{"n_layer": 10, "d_model": 576, "n_head": 14, "n_kv_head": 7, "head_dim": 64, "d_mlp": 2304, "vocab_size": 32000, "activation": "swiglu", "norm": "rmsnorm", "norm_place": "pre", "norm_eps": 1e-06, "positions": "rope", "rope_base": 10000.0, "rope_fraction": 1.0, "qk_norm": false, "attn_scale": 0.125, "bias": "none", "tie_embeddings": false, "parallel_block": false, "init": "trunc", "init_std_qkv": 0.0211, "init_std_o": 0.00472, "init_std_up": 0.0211, "init_std_down": 0.00472, "optimizer": "cautious_adamw", "lr": 0.000412, "lr_mult_qkv": 0.5, "beta1": 0.9, "beta2": 0.98, "lr_head": 0.0351, "grad_clip": 2.0, "warmup_steps": 412, "schedule": "wsd", "decay_fraction": 0.801, "decay_shape": "linear", "final_lr_fraction": 0.0, "batch_tokens": 131072, "seq_len": 1024, "doc_mask": false, "z_loss": 0.0001, "train_tokens": 1007000000, "steps": 7683, "dataset": "wikipedia_en"}
MLP neurons of a small language model. Each row is named by its layer, matrix (gate and up: input weights) and neuron, and shows model dimensions 0-191. Each number is 128 + 32 x the weight over its row's rms, rounded and kept within 0 to 255. Numbers have three digits each. A neuron's up and down rows have the sign that makes its largest values positive.
A block is one neuron, or neurons of one layer that tend to fire together. After each block is what it responds to, as a language model described it from the Wikipedia text at the highest values.

L2.gate488:090165130093129150096154138134129088048127157118167148065119113133135130118133147139115132159148140137138135104159130112116105163138110113155135160160102176093155122121123121095123091097178136118093145111127141131098160130081141090182120109141095118143118160131178161121095073150162129139096133088086157129146099050159156129087131165128160110194150153159134187214159169079117136048157103144152096140197147131093117132124107172122091150119156070064143126125148188144134047106124114169102132090139113127086161098162132094098081165108124148170167085135137154169115090101079143101
L2.up488:117105119095079127149083079131108116094044139135142170091151137150144100091124114119116127092088113115137107155144163112148080081107160154113144173138171064121118106137155118175163108117155169131157068111091101161152093098123116105086118119100146147149103184158088159092141140121145151094137120150071151099178109126099132174075116132115119144115209153139118103110158138181131168146140124165095113184127092146154109115147126114082120132183153125161147168132133130102130084185108176090139168147117089165139140084162132070157154090189130020108094070167094106221110095103112131111
L2.gate1472:155133166125164110048144127112187118094127122128158147087145133138179146158076071137175172155086105161105177114092115088106124150140148130185106150108120122141106191151126107165092142116171124053150157128103106099110135170106112126122108140166135080101124152106124105153081121124097129189167160123090141104097160119169166102085165163098167076107134124136082129103191103130066111114119116098153164105103132100109068159146147128112143082132147097092119091105131122132116168136090132136117143118149110184126129058189097145136081111171129090173200116165130161114111124157094092118
L2.up1472:119136132107114095100166070087164089112144114099157071172097044089162122139100144107156165081127141157127160076176114113153137149108089116125116121158116202068132140090128109139088135108128137111053181125126097142072113181175113136193168027092133164090153182127142131158097156189177119143130144118118177189088134090102091105101146123097111144137174121179155058091128118082148103151124090033098120130106130129146113104107194128180076201095140113099162081139097124138142112097104132073124143118129116102113082140165098127125105112113106183153115175141152195055179125083099162103
L2.gate1565:075130148142104096124164118079110105107023129153065097154161084164171138109115129098127162104204132142185098106180045051116104102126179114114113149136133115209137138131092103153149175163101156109146105150105141181103105128177169113145178137159123135094133150134102172126112079131142140158070109072142161163185105082088159135091115100150157124136139149107158106183150143079119149110084124154215161186144138117198155131152160126174091156174191170081153203117120161133113130140125121161084135137062107053114105155129162050130128131147143127141114155120137130155105122147130133057
L2.up1565:133120101109113152170083111072087108147167088132137126103112154137145054131118157147090149140116150064118103129161152175156135143120094137168215112093130195115118125098151167105085065116154152083132162120196163137164169117120165137167115157130120095139133157134107128186093125134124133104062112095131091162140148102168166122109114148156140136111054166125136184106086203115170125127078139160181091145086121171133166153083099123091184114136116083095088118144055076169123191136120138157085150121112096163124146136101132134111188085128097089091130153132184156112121209134124092104
L2.gate1579:173098174096123131128155121147098117088134103096129115126139103175123182105178103161086092105096099167173103105122101189105088136213124060118091117175124117194124178119049117118059119152170128126154068156141152209114166107106125081139217173115147088161097113137139079132124168167107095146117098144098163132087103158127111098142119111126119151110167124159131177109178178123137136115097167136142169149127126121135133176130095083132125105153139085118144030154066124144201129123119156178072147154125137130160113145153161099178126092124114098125084143093102080155131118156117149107
L2.up1579:147136131086111097094177110136141102151171097091136159107083124145125152141143118143126195160159101120103151084143123148109109141078156118164128132148139117158106053117091121096096137184119141089120134101163163147100113141132081092147143166152148103104145145123130075112094079105115129111081099118090146129154124179111170126170186135127069184084105080113182128117089154100127156123172112109168125160141160119134161151079132100081120144084074114101162086121137179161158142165104115118063187117128161107121164128142093089086103158119096157105144113140092100138154162084146087095
Description: Two groups: passive or past verbs right after a subject or "was", such as placed, inducted, peaked, included; and numeric cells in tables, such as vote counts, scores and times like 30,058, 7–5, 12:30.

L3.gate512:092136176181130171156122119162100130138129122123119168170147186190145092081085183168164119121135130103148131110106160144145142153067150112129117167109170083141164176169095110032129184162094120176093123151097104113110112143086107197083073213130153157152140107151114135084086141124135078115125180151127123125111134120086073147120124125143150140160108144180120142113078144135084183134165162116144118153109084140153173103110140110118110094110141155152139163148114117144132079145122125124146108093081033172034169103124130118125167154135164108061107141116134095066117048136082100114
L3.up512:133090096068112156100145111141124116154174139150089101135148129123094141177165103155165104112189179153158149153172152136147148090184154151160157157217092156104158130145067145093083107098131098122124173127117185143123072113141196117106143129126091136112115101153083165108121133119131082086085153119158113136144092191168100177140159142115122113096163145118097107089099117078112152169154132173117106137132085151156141158056143128144132168126144149158102114156099102119109114142108197076182094199106094134188092174089149177212086104112090098132053132147123113169082156176106127135
L3.gate1186:158122096161178128135106084192096156131095163087166101104133198118099106079137216142204103122131151100110163090078105134081078078129144152122139127145116121195101175168057110108119146131159120162081153136085123180112057140147091198141128086145163067105132134145150188144128170076104167169172161130104137096111129101103135115132144128123175095157145141118102133137137109091126150109102109113140138138121109160165109192113109134136150139147116101148129172126114144099130090181130156145109126137116075193089130165156135149146128131192143095079156156161108091136087126057105150156
L3.up1186:091080100149073125110140132142085177145164134142176105123042130092136111144104115165193108128162109123075124100076151141116177115176154138142150126131199088171133193115108087140108138112101085084118147109085094158143079141158143145120171114092200121139138125146090148111155109056138131149191131124161099123119132127116100145126105123076138139143135119092148096170167155145138101104127148156122145138039158178190177075079081226086164136158084169176124130147146113130143190160134139111170119128144117149142182125135162149138125043136092125126129121136204139079155143112114131101
Description: Names of countries, continents and regions after in, of or a direction word (Western Australia, north eastern Europe, Spain), also University and Gallery headings.

L2.gate179:097132172084139138131166128112070097155066076151091143157120176173091136099116144142101115100148152160168095080102132112118166095155140128119167129159120104099164135138176184066134168111162163183089096148112135182132165088137088150141128119140154095151124139135100176098131100059148195123144109102196114099130123131143107191103147158110142158175160136166085162171128138118105163078158127107197089141105159136142125136144113112051119107124140135093099163103131129115140137142133148084183123052116128104107184151131165134111140107137202084081111060126138124125128138081036096169
L2.up179:108160143133096154151148112126086134169159108160081151191095193166131084096080181094141113135094147077114132155089150149066104122150118103141131134127140100169113120131077121131116093147135117095138125101161207135100127094134166121137146106140141117140075172187115171066102106080113116121124129117122073125155127132143099066110123126120171117076164161161072078132088105089111108104079122122137101132132157077106136161145164104136183145161142129144120116126113056120111142195099097132170131110078123107163097135106191109161114069142084121111053156126088089138104191173118094136
L2.gate386:076125126148137176110187101122138170164119091117130177159175169084130142074103153138078104090133114125153143133150150166144093102102182148102174115197158152165112178181149115071087140160128170181067073113098118129150116081109156107087109135168141113152100160154140156147101112093083098118105136135141096174144096106101109207109066116172225106127111180176133103112107100052098166136147131170175174161077128148151134170111125081106115098092151149165121126098072160132139121185111112154135131119171163160156153152105140159157138142114093101143072144070079085154127137109144109100
L2.up386:125123161088142130124110083114133114188128116145100122091149110097169085132148125129076143118061120092109123150120160147112091135140153149108118145165132128058085140179100111142091079115112133145117138107103139151124109126126166151073057191119119060105117102191113107146108074117153099125083168101161120111155115163109150109106100099141146126125142135117132165126106132046114160118134122112179127149154143169089191098077116141124156085172146135094041116149105121107059139157102098151160099151036144120153097099146196138130162037163129075097083085156126120143111146152109141136
L2.gate446:116162139150195098075169095162139116124173163095101150117162187115166133171095176079176114140109126114106111149115101121130168150137143107072114099104112101172131075120136172149151113147122141125150163125089134110123100103151124132144037132163132123082069173195140140133079132130142110128129177169098091061101128132130143146110167134111137135143137159104146135157138154101164174122157122171150101143161076154089195142129096032110095131059192137126170151156145111134046143089149122062110060122097133147145136135103158135168100088169161123127066099089087105104114073150120085141
L2.up446:087169110155080141198157142087136146142149091104134139176129136182111140126142145115134045115198167102167115150123152165094164108134133114116187124194148158144148184131121133094183106156198171137164122093091152166131141154123136108124171126138080106155112099121094176092176119098110105088178108085128105139153132123098090122106128075122161166165071094142074171140108125116172191085129125154055174156077130092123184157089125183122153108174152169159076141146123068099191091144138136141190120216112132162203135143158121161113156175082089077127168227113152171090109159189119146189
L2.gate1794:092110204135137131174136117093112135145172193132127134163173143125089091128131168106168115132134144159108082100134194154151083147154147100130149157125107164112147138120172138085101120130151111207126163130135169158093139109096150159151091121163071081131120160161109210121140064097199187099125164129143133162069133123158114143093152133166160159168107161117129121126126087093114130048123129128142137140137125161091185180146146170102124151103169166130077141062132131086147097130161153162139124146060120122151120141173087109171115052147107143151083121138117095133157168110154145124
L2.up1794:126127135142116103135097076159100134090111139149149143163141149122085148125080168098129177171103169115137092117065124107081138118145090120079164124151113111169155123119109146095127159113168091113091153167111115093120101121144120149058042143069152112115074129183139160108134146147069113132135155094137049082113138105170135172110124096099129124128157117070066191140138142110170163145102165155176120194123159100066109152107100099110151131144147184176092162104079098123130132134143120119141102109158031125138164091146204092140140103185112115087083138136129176149094148138177111218
Description: Fires on the final token of country, state, and region names, typically after in, of, or a city plus comma, as in Redding, California; in Brazil; New York.

L6.gate683:150129109108134115122130141158108158168111137145168171126087155140143105111116154114130093125108098113081178132115092161128098118101121181094089152140096157106098175118133178171142125142178184128097055147126108160113136065110127066111197110167156160158120156132105154034147156129127085143106126168132073094107118172058078144101095155157130161143087179102137126169147135176111098105150080175129180142172141110182139032178156169126138120155065137138153058080167179108135175116080149080104140115166145155157179127198187166090149068145202163130168114142134103117173175130081107154
L6.up683:136160108152107111171143145165125106173156150140093146126106166183094164102139088119125161163096107144088120083109083101114126132129108134133157103109201088126060159082115138143109078122099183112105093138066153161171148121098130109137166108084122091106138134163179125117145137071131108145172153157150124102123144150144104109104134099115117151115137154171149077122163103172148158139097146126142240154126149130136184097128057158136084089111084129116165168097132167170146172127098092160161149138121123119207138125247155097148072180176143127173095162143139125096076123067143173101
L6.gate726:202083181112116137149158075138103143182151142169137182079142104133109181102119149171082096091126119102081181080087118131125134130187175168142108080150153055181145182173066141203136070131158078114108125139139171102150092102153152082121135104072084131224067161128125150143120133146063071162068108093127152158084154172111099121109131082116074172135109109162140124143131136095108114107138138081128146186156097105156137098135071140153136184189143169168117112106162150120113134148094156140181095101063124093083207124123116169156156143161191135145120125146125141096117086108154124109
L6.up726:168176035138132140085154112181128078193177116125102103145117115084156093156099081173091135168097117159119134189139126144139056131128113137109165165096115168143158123127133140118154158154068121189135134128112122180205173108078112113112157121103154174094133141130196144094139116158162105128103082143136158038107123143187155154112186100166141160124160074069156127202137161144126142119093123196067170138106186218088108089127141123119098154092110150112117125089113117143143136159092116145156113182155118125115173178108164116153139103119122122123148114142125105102148129120120107112
L6.gate753:154139145110151148062097161167107106133122131089136145120113133122109131122150122191107135109135122163083124131088185136114105092178125190093090097116151085160123118090125128155120128104133122110115058147082157114192148081136089133177139101099152113131116129131156077123121167106097071142123149124165132098092110124116075093144073158098148168145124081120118158161184097156096153118127143137070146122152166077142103158182176123112082170179108159147136176103104150128112106157112160185152172089077162177113126080225137155141137110161130106176158117177079177132131170124127086100
L6.up753:124139084178124118147090105115102191169133064145190143117064171061115118049146132162145123097156090051065174167099095156124104072094141171144151147110140121123099155185135096150104083095155164149103163147178117121107105127100103149141175080125143112108187133142123135136115199070120088118152100169127138044116128146110108136176113110142103196099113108117148160154182156194087126097102070090062123123068167158114146070086175147105133116109075109109097111102108131174097140131048127108126139125124115091134178148173201150122197137155180170069074150096130130137091130107121132138
L6.gate927:136111147102093122177158092131110204169090169106145201143143138164112097102102125118134094188151132070093122156060071116120111110163108164084129115079157169104087131135120155138079083144135179179078025105112114158091155147063087158124149117150103154112160128093139145114081105163106139148128153149139081124120126147109068071199124115132111148134111081139170147172164109108048197099149098141127193096119126148111178073098165162082100189127114103063138103109113097141152144195117095119104094091136116053179170109190134159068099086125120163131120137095074096137097114100137100154
L6.up927:088089108154098111122171140159160134182113074107120167074107146139086154158120139187115100154169138082077141109104116099072102063151102178071155078164199146148034111112124127158096064152089166082109095136097121172115073087147111098166121080122177116173180128085146129112169167125122083144098140125109072125102159152127158071172173099106164089097106174117161081089162108162142155130117113141101190125094137110120124098129144136087158158160079117072169127118107167133149185168152123122172179126193100130178134170202150169115161080180189132075166159099152090177170159095138154139
L6.gate999:181146152098148141133064148180101110138119101164135130118153132182086080101094113125144126117228099134130101136160141108172111143152154189111089113151172062116140173156145150178125130082147120142121093096158133145164144066137125095151172120084129109154111074099131130122096156003100152102171142177161176095125058172043107132111129087079127151175189103123106146149092141124119101152133084167086120136082113102171094098118141138163129091156102125112086146148073154118168119153128137133111158106141108136097136128145131120145173104144065086083131146046169160125079156159140108131
L6.up999:126176121120137142136141060140063091133167120131180152131071126140125122150074180153078112185082120069104101166140141160109129136098083187166103085110140117154173160122136144139103095182111145124145123100102163112104191092110157111114131136106177141188162101111176139105123124107065157153093125118115100113086112167128102020070045102154118214136091179135101102216122117180096166138092158161126134105095114087124117053173116121090117155164105090188148138067172140175179130134078147126146066130136098080132137103129137117151120158130172131116124124132144140124150108130119116170
L6.gate1039:133100067117118132121133110166192146215093115115071203101133174066083127135133146196116144173076095089100119068034155130087138134195129174134126104110114070151108093092140168145095099145088156085087068111157152105110120105098097065119125175166124083124144138141149164126104180104132183144155095162175058136085147195161154138115160100121153145186082100113177099174177151164131156092146110177121134111078128138100164130087161100063175083136106150103083091130074144172135154252115168122140152156162072110119137176168165155160150078173145097097067125111164118140124109122132126148
L6.up1039:142115080157180185130086099169160176126102140118141144084092093148128127183189131168082079143166131115126170159095078186127171143110128146100101179148135138142064138125116108195106093144140191197194144175117149137136119111165075172086143168054093101182135159113089093119127151150174124152107141143125140048145089128118112092216144116157158112141107094139150112183171147138098092183108123144107155063163101191138178136159146156134096169108102147125103183107066102146180161175103133141134094093173134115148138106150119128165143191108187157125140164084160114134146135093105085108
L6.gate1255:144149111148102107162136085170118129203150142168094187179127150155142117113097157130088161147154187114080119196063102118096116074128183187112168119132111173133086061143053140157143097140141119124138101133127147119115102074051138149122111108136143151154173133153148113144156135102128092141088073177124091117138146179098113128140157102118109117134110125111107140169208184128119158102151119158108183113043088112175113088170090135105141119098117126183181193162114127166214127136126123113119086134115090164154147085194156087129144109180097134125104115133151120110089168090147110119
L6.up1255:169135078130136192150123090123182169189093098160165156105091188063132083142136112213105063197179086131135129139082115115148137127136153173116154113082193154117069172181097180151108092176086185163161054150142120153130106122183133068124142091111162129151127192075163112150083134088118163133114204133160095043087145153130165079131106071177114131139077115104141143173128087147095131156075135120084094105148124100069086134094165133106138135145068190071150103088162161162147128110113163122124134149169127095122136125112157148124112133130174153122124145103157155135136141092118114109
L6.gate1389:156162150156115179111152150156137087202100124132126105125144178151088154135122099122055074073111137149082115139057087087140156157159143188100133072138120168134130123093150156104163087086141109139153132150140116140078146092198087177084176127126095042167160212135114140144086129073114193078125106117125081100107123113103168122139198141182116166193080153135145101239144144124152145143086156100102128122120108146175108168112120126147122128134123115101171092132116167144201095145164107124120154112194116106196158097182160031136119159096133117111160157086153054184166116153118083091
L6.up1389:145117067203104128126107108153117142129170057123112181130121168116049043126147131153131147147118077118078126086134121153083080156161130140131184106118137151124113142097145153185104089175120110118094081175141093095116114085127179083102158112185157140098155148078110153078125140169124107123157154129170110055103180147141159086099094094119118116100136111129117088160161120131086151197151147155095138120129086122064143116087144168120132149145102193110104108098126168164135138192100161140143130157154135128158100134157090124162142131138194129078123123126124136122104091111165141161
Description: Contents of a cell in a pipe-delimited wiki table, right after a | separator, such as numbers, places, or headers like Votes and Opponent.

L3.gate409:147160061139114097119139102150151114149108130115101118109083116109152108156172126110112110111109142108126143094092134105101124116112141147106153167070151090125051158120102159106117161126107114096135118176106099129146176129160036126170100186102109102132107140179183132064120154162100174103141172125140084079130096232163080115161133043121127197082133119162175127070149153133127124151112165116158168147088173127125167133145119115121147091174118160090097104154150076178099097148125171105112150168131121095128133167114166130097198133177174104131116131127123126071162083135130105195
L3.up409:115141078140104139084144158153141101106141126106122136097098094140154129106168145137130142155192139202156127101089081085114081156124172152074124147153108070117079117151154121138110122119161160111127109106111173172112085121080102103151105084095158145108117091068122101138170130120179083116113092192185146154058153169104127100155143121127094126112091090092166112149193217150182115132097105110088093115152166175159070090146124129094079118096099115144142136076134185098127124116166155105156131067075204122075215120156097164098107107143040108184139111084094093141131085141130166091
L3.gate903:087124114125148128181147104113161141143132147208099110092137112113166096097127077169135139124072118112130164105130134140083144126071129077170155100093117083110079124137084155059108170119161127112167148148100194180144118143189164125126158162102154108134118143194126135156108129168160087106138107162101094103097108163154096104153110106117143200180106081163117107104155122140203104067131153055111170122139161093115126188128148116083131156167094161101058103110143093195099132140148230109147133118096136183152143124185114182110143128138110123086172109129140094149139190173150079153
L3.up903:083108108129128165086156098085157168149140101151178141122129061092177104104106112128114123145125098062125114100152197147130145141108160141128194127117057105141099172187141134165124155100128170195145126179107120154061090149161070141155146080080150166159171060138175185092141110119110187111136126127131128060112154174187073148142089107102160134119086092202070144129146118114184135077080126124105186140106105122125103133132141120107119161075136131081077140110137103144128119123150141080138176145093094133093140107171148116084109152135093114122157021104106022129115110138104153231
Description: Cell separators and cell contents in flattened tables and infoboxes, such as |, ;, — or 0; in stats and chart rows, or Conservative, Telugu, votes, Postal.

L6.gate136:147157124117113105125161124084139166155183146129151086150139165109087111077075118125169045171126028092117164174135198163134062124132140119156121112173168170108116108103093116117106165109114098138121147172149100069169150101128130130126112186105101089154048108145153145157142179164162170125176141166153054088108127133080086183095106156122200181107143185177071147176103199145143166045134132176130112100094104088136156117132169112125142111073143077126137123135111118116093119155113130114168134132174094152127143171103138143135162116151094115195125115172091204147105167108072151133
L6.up136:119149102138101113166094090123097085082192151099152104117114176062048110148103153156101130142107126121142192131126150136134133136149045157148079126141129132151132127163145135074110141165138103144126172159125157131141114122149169182187141154115091133072136129162122134106170114172093080107176124120083145098084103085087121128169150163136105116066127125102060095155123092145066125098139135147125173125131094151078152135092048134144157090152099100123107125159166149137084158168125185152186130168169156133169175142119138133095141165141125138154150046116148115106167175092099172142
L6.gate643:113171079085120126138087130100137136164070053112111169131155149086140078158155160111098113145141072110115127160132165178126109134110124097131104176138134149092155128115125165064177150158159098175127118102134121106136133133118114115118086107129133126096086094141083131093165106071100156047109152134193069168116108090156125186087136088179106135118097184145157112153101096162084124071068151144167128140117151125141179174088093102096223128118133130231111185124157134125046157112062209164142159156106146153196110160129061129075101082148111175129140129118112172147159117143094130097
L6.up643:135181136148131152169106069067122120144110095131160128100104132145165077219125150138121110126093094115152168173135178183139076162068149097144111144157187170136177062143138112111116190148111159142149079118092173147178134127150145116101111139099178133155068157193120128137159066090064116101117156111096134124130078139138086095135104142166155173113087123112163130165112130182110139102112110129086137075122156125148074103086127144034157100107134127199090112123099147121095142128109167142161108065069155164140182132119152149131164166154110126159135086170093175095155127113110132128
L6.gate728:159124197072146062119116135147098111148154013125171133176114130118061165074128088164146112131147045103154161150108125197121116152117158149195085093147138110138185153145107125116165084149139132164093149070138140144247170093176133102176159153156144082122128159148113179114170198132179143087172104143186081158138138155124141117079160138082197154110159146160113167110136173153137129104146159100131091123108127094143091149108119136074145150093116112059137205077103150133105140133082129090156098135107087108189177099112135122147141128139121110129108109140171124167142142140053138101
L6.up728:130059135121223191084068128081133137113106106132172106128064122130110155114112155181151105096115081171079103118117169148082184091134158093077073084182082169158171102129118117049088103063144158216101141120169116054118176088179150147139120147088172153100149145076171151056128155113124127174188135132137120179152096146157104134158168155113153150132113113138134203135128161195114122163155105189132099130114178108160148145120138125112117141056092093129130119069170087103124159147139077107158164093129153145141104079172123093106124101130164104132164152151133142159107140098078140129
L6.gate1247:134141157104209075133154075115109070144145071140079125144115135105080127117091130112127109162141164115048172205105146123167071173120110088088170118154128161150112121107101167069207105086126181118085117165128123107166136154159156126193061122164151136192192073153139163137140139100139153088145088083162089139151102145119091159146151186145154151110154152155105151148089173133112136110123125140118115134125155153164103108064109173057175138108131059121150171098080106102109221087124136102163108114171138137133159110148100116113129098115162093103187127153118158144159153114111110102
L6.up1247:191114142120178148122119116080168072102128099106158116118151083115078177178116148152177112137083095087127162111160127179103102124153140096078106131162034170115148084097098140126169150103071137156097123126164132132176153171104141184171134154116152031108123158158162150150156122157151156073153128104135116139102102102115155136096142114106114138081119083134078129142120146130162094040150157108096135138129153148141123130138129119123123096114159164087124124102125107134088062159096146120201101102131090130134170092075144089078120110087101101158104111105134160179086149156123172085
L6.gate1398:155158154114150129183050133107089098151164066105140140158135225105099108082111114184137137160144105073097082165174188142114070159110154171109115145212104107108159055139165115090082167109140088215147135140091094101109134078053201143091125134094153138119165154146104143127142139115127155094182090144166135169072115221127151145125151109106145151112136182151114181164152167123159199098104154117135102124167153119149126122109086084121145141103122144143020192165130097168050117145101107107179105084150091182125106102132153122145171128111159144098080146154133169115100144113135132128
L6.up1398:039127112070098215176095143158184172147107089160153100142079113102147125099132100050093087138107125051150169169143096165102150139132134083141110139111113081136156098132123121145141182073165181129103181154167154161109110101177165154166087195171091120156130178183118140127137157171085136122082161133104142141141144119135077110155154093171106119154085171108104125114192038133101136128080087099100151171147070128176144170121123200162146073129114143102115111074145179083087122086119146130111174137119117112172105184108102142113161155078121078080179130112102113139105164126114137138
L6.gate1936:179124175156154155127075148129100168136119105142157092151139194132158129160115175148130138150135102114102093153127121101120101102123088160130125152154146081183179136149168114082102163109163121114116130093172137169207102164115161129090114133148079096139097201174102091135146157129124075155192159172065121148165115137083098129162145140110164161072190132128126155196165113155063152131133140133092226090069133121142145195063104181138126125110084120115071153098129099104082140159074076158148114090180072122147122155125122143150177110148119172063123117152101118076147218145139133142
L6.up1936:083145116181114138073100139123112127084115138099133144159157085107139076104122186159095082163081109115109169111152123175179104122150121171090077105185096118080118106151188171075091178152096116149132177130143091103131214069085158095105129175067150138154127133119062137119177117082109163087165136136160043140126155130137183102156103137111122148105110134159118108096116107157122143120131143102101136081068097128082102144102113084153153173100095115155076156141137118171087097150054189163090125128107093186077075102131173119112119108094171137141112190167134182075118080120098077133
L6.gate1994:140110146122190140169134086153140118144177131134121152129142189107104092157156159155155065094123131135125105145082153156120097080132105153065107115103100119093136123132129078148103087088164086137164181167109157108118077088185152189108066136154130078183142140156064125174124099148113054164107145188160168120105095073138143125152155110127148110101097118100138083165146072074079130113185134104096155079164105145105131169111116107092172125150133154103144200126079154121111149131076112170108049172052132118082204132150167116112111141172177149120128058149077196158126151148162129092
L6.up1994:156160145122180081145074145128065132073097105115130171068135115138156125194122100172108069206164118077154111153218104063077109119172132229166152147147165146096124130118174117119149111184136114088145082159162100178111145177121097131161218158118111097123114131154140175106138121076133125114106129182062076134136128079082131125070180146099154155125120165123110187185127143116114093092132165166109188024057096104164106077127127172140127146116103115122089184159133135104167144131063165145122099141125102119125154100116152109101143194150112140128168104115129144151177108079129121125
L6.gate2234:148122137180167113155139083127128141189165141120147082146116185104043097122079110086142193119066097082095153161165141088156078129204124134148164171176086129150126089160122143129134141108190099143126118109151158132154136087128094171152095120088171134125158147120121161129132113099110101104112196119168099155186131081111165146114140134078191151119136116175084137148108134122134143082119161166147110128105122104113140086144083115120172158157108159165146171130145111153098151139100155158183098110134136120083114099130172116119128135191166147069144134148132136141082134142057112079
L6.up2234:173170173114160156085136111138158185147174151071142101118137099150090085126092125126116170129072111101126159109152096092119111122146129117074141104109151153137126135049132130176169152078074149082171121117119170140163206143170113132195108164110132151091115162134122142095149139076169121026110133133115135159143127149115098171052124178141198125184144127140073100108151120124127129112128141181038091148133119105150161100142131135194125157129119166100137143108110129112075132126156182104143151094133148082083090177141185045131107121117138103132161100107081142169164160044128108158
Description: Final tokens of location names, especially the state or country after a comma or in multiword names (Los Angeles, California; New York City), plus some league names and chart numbers.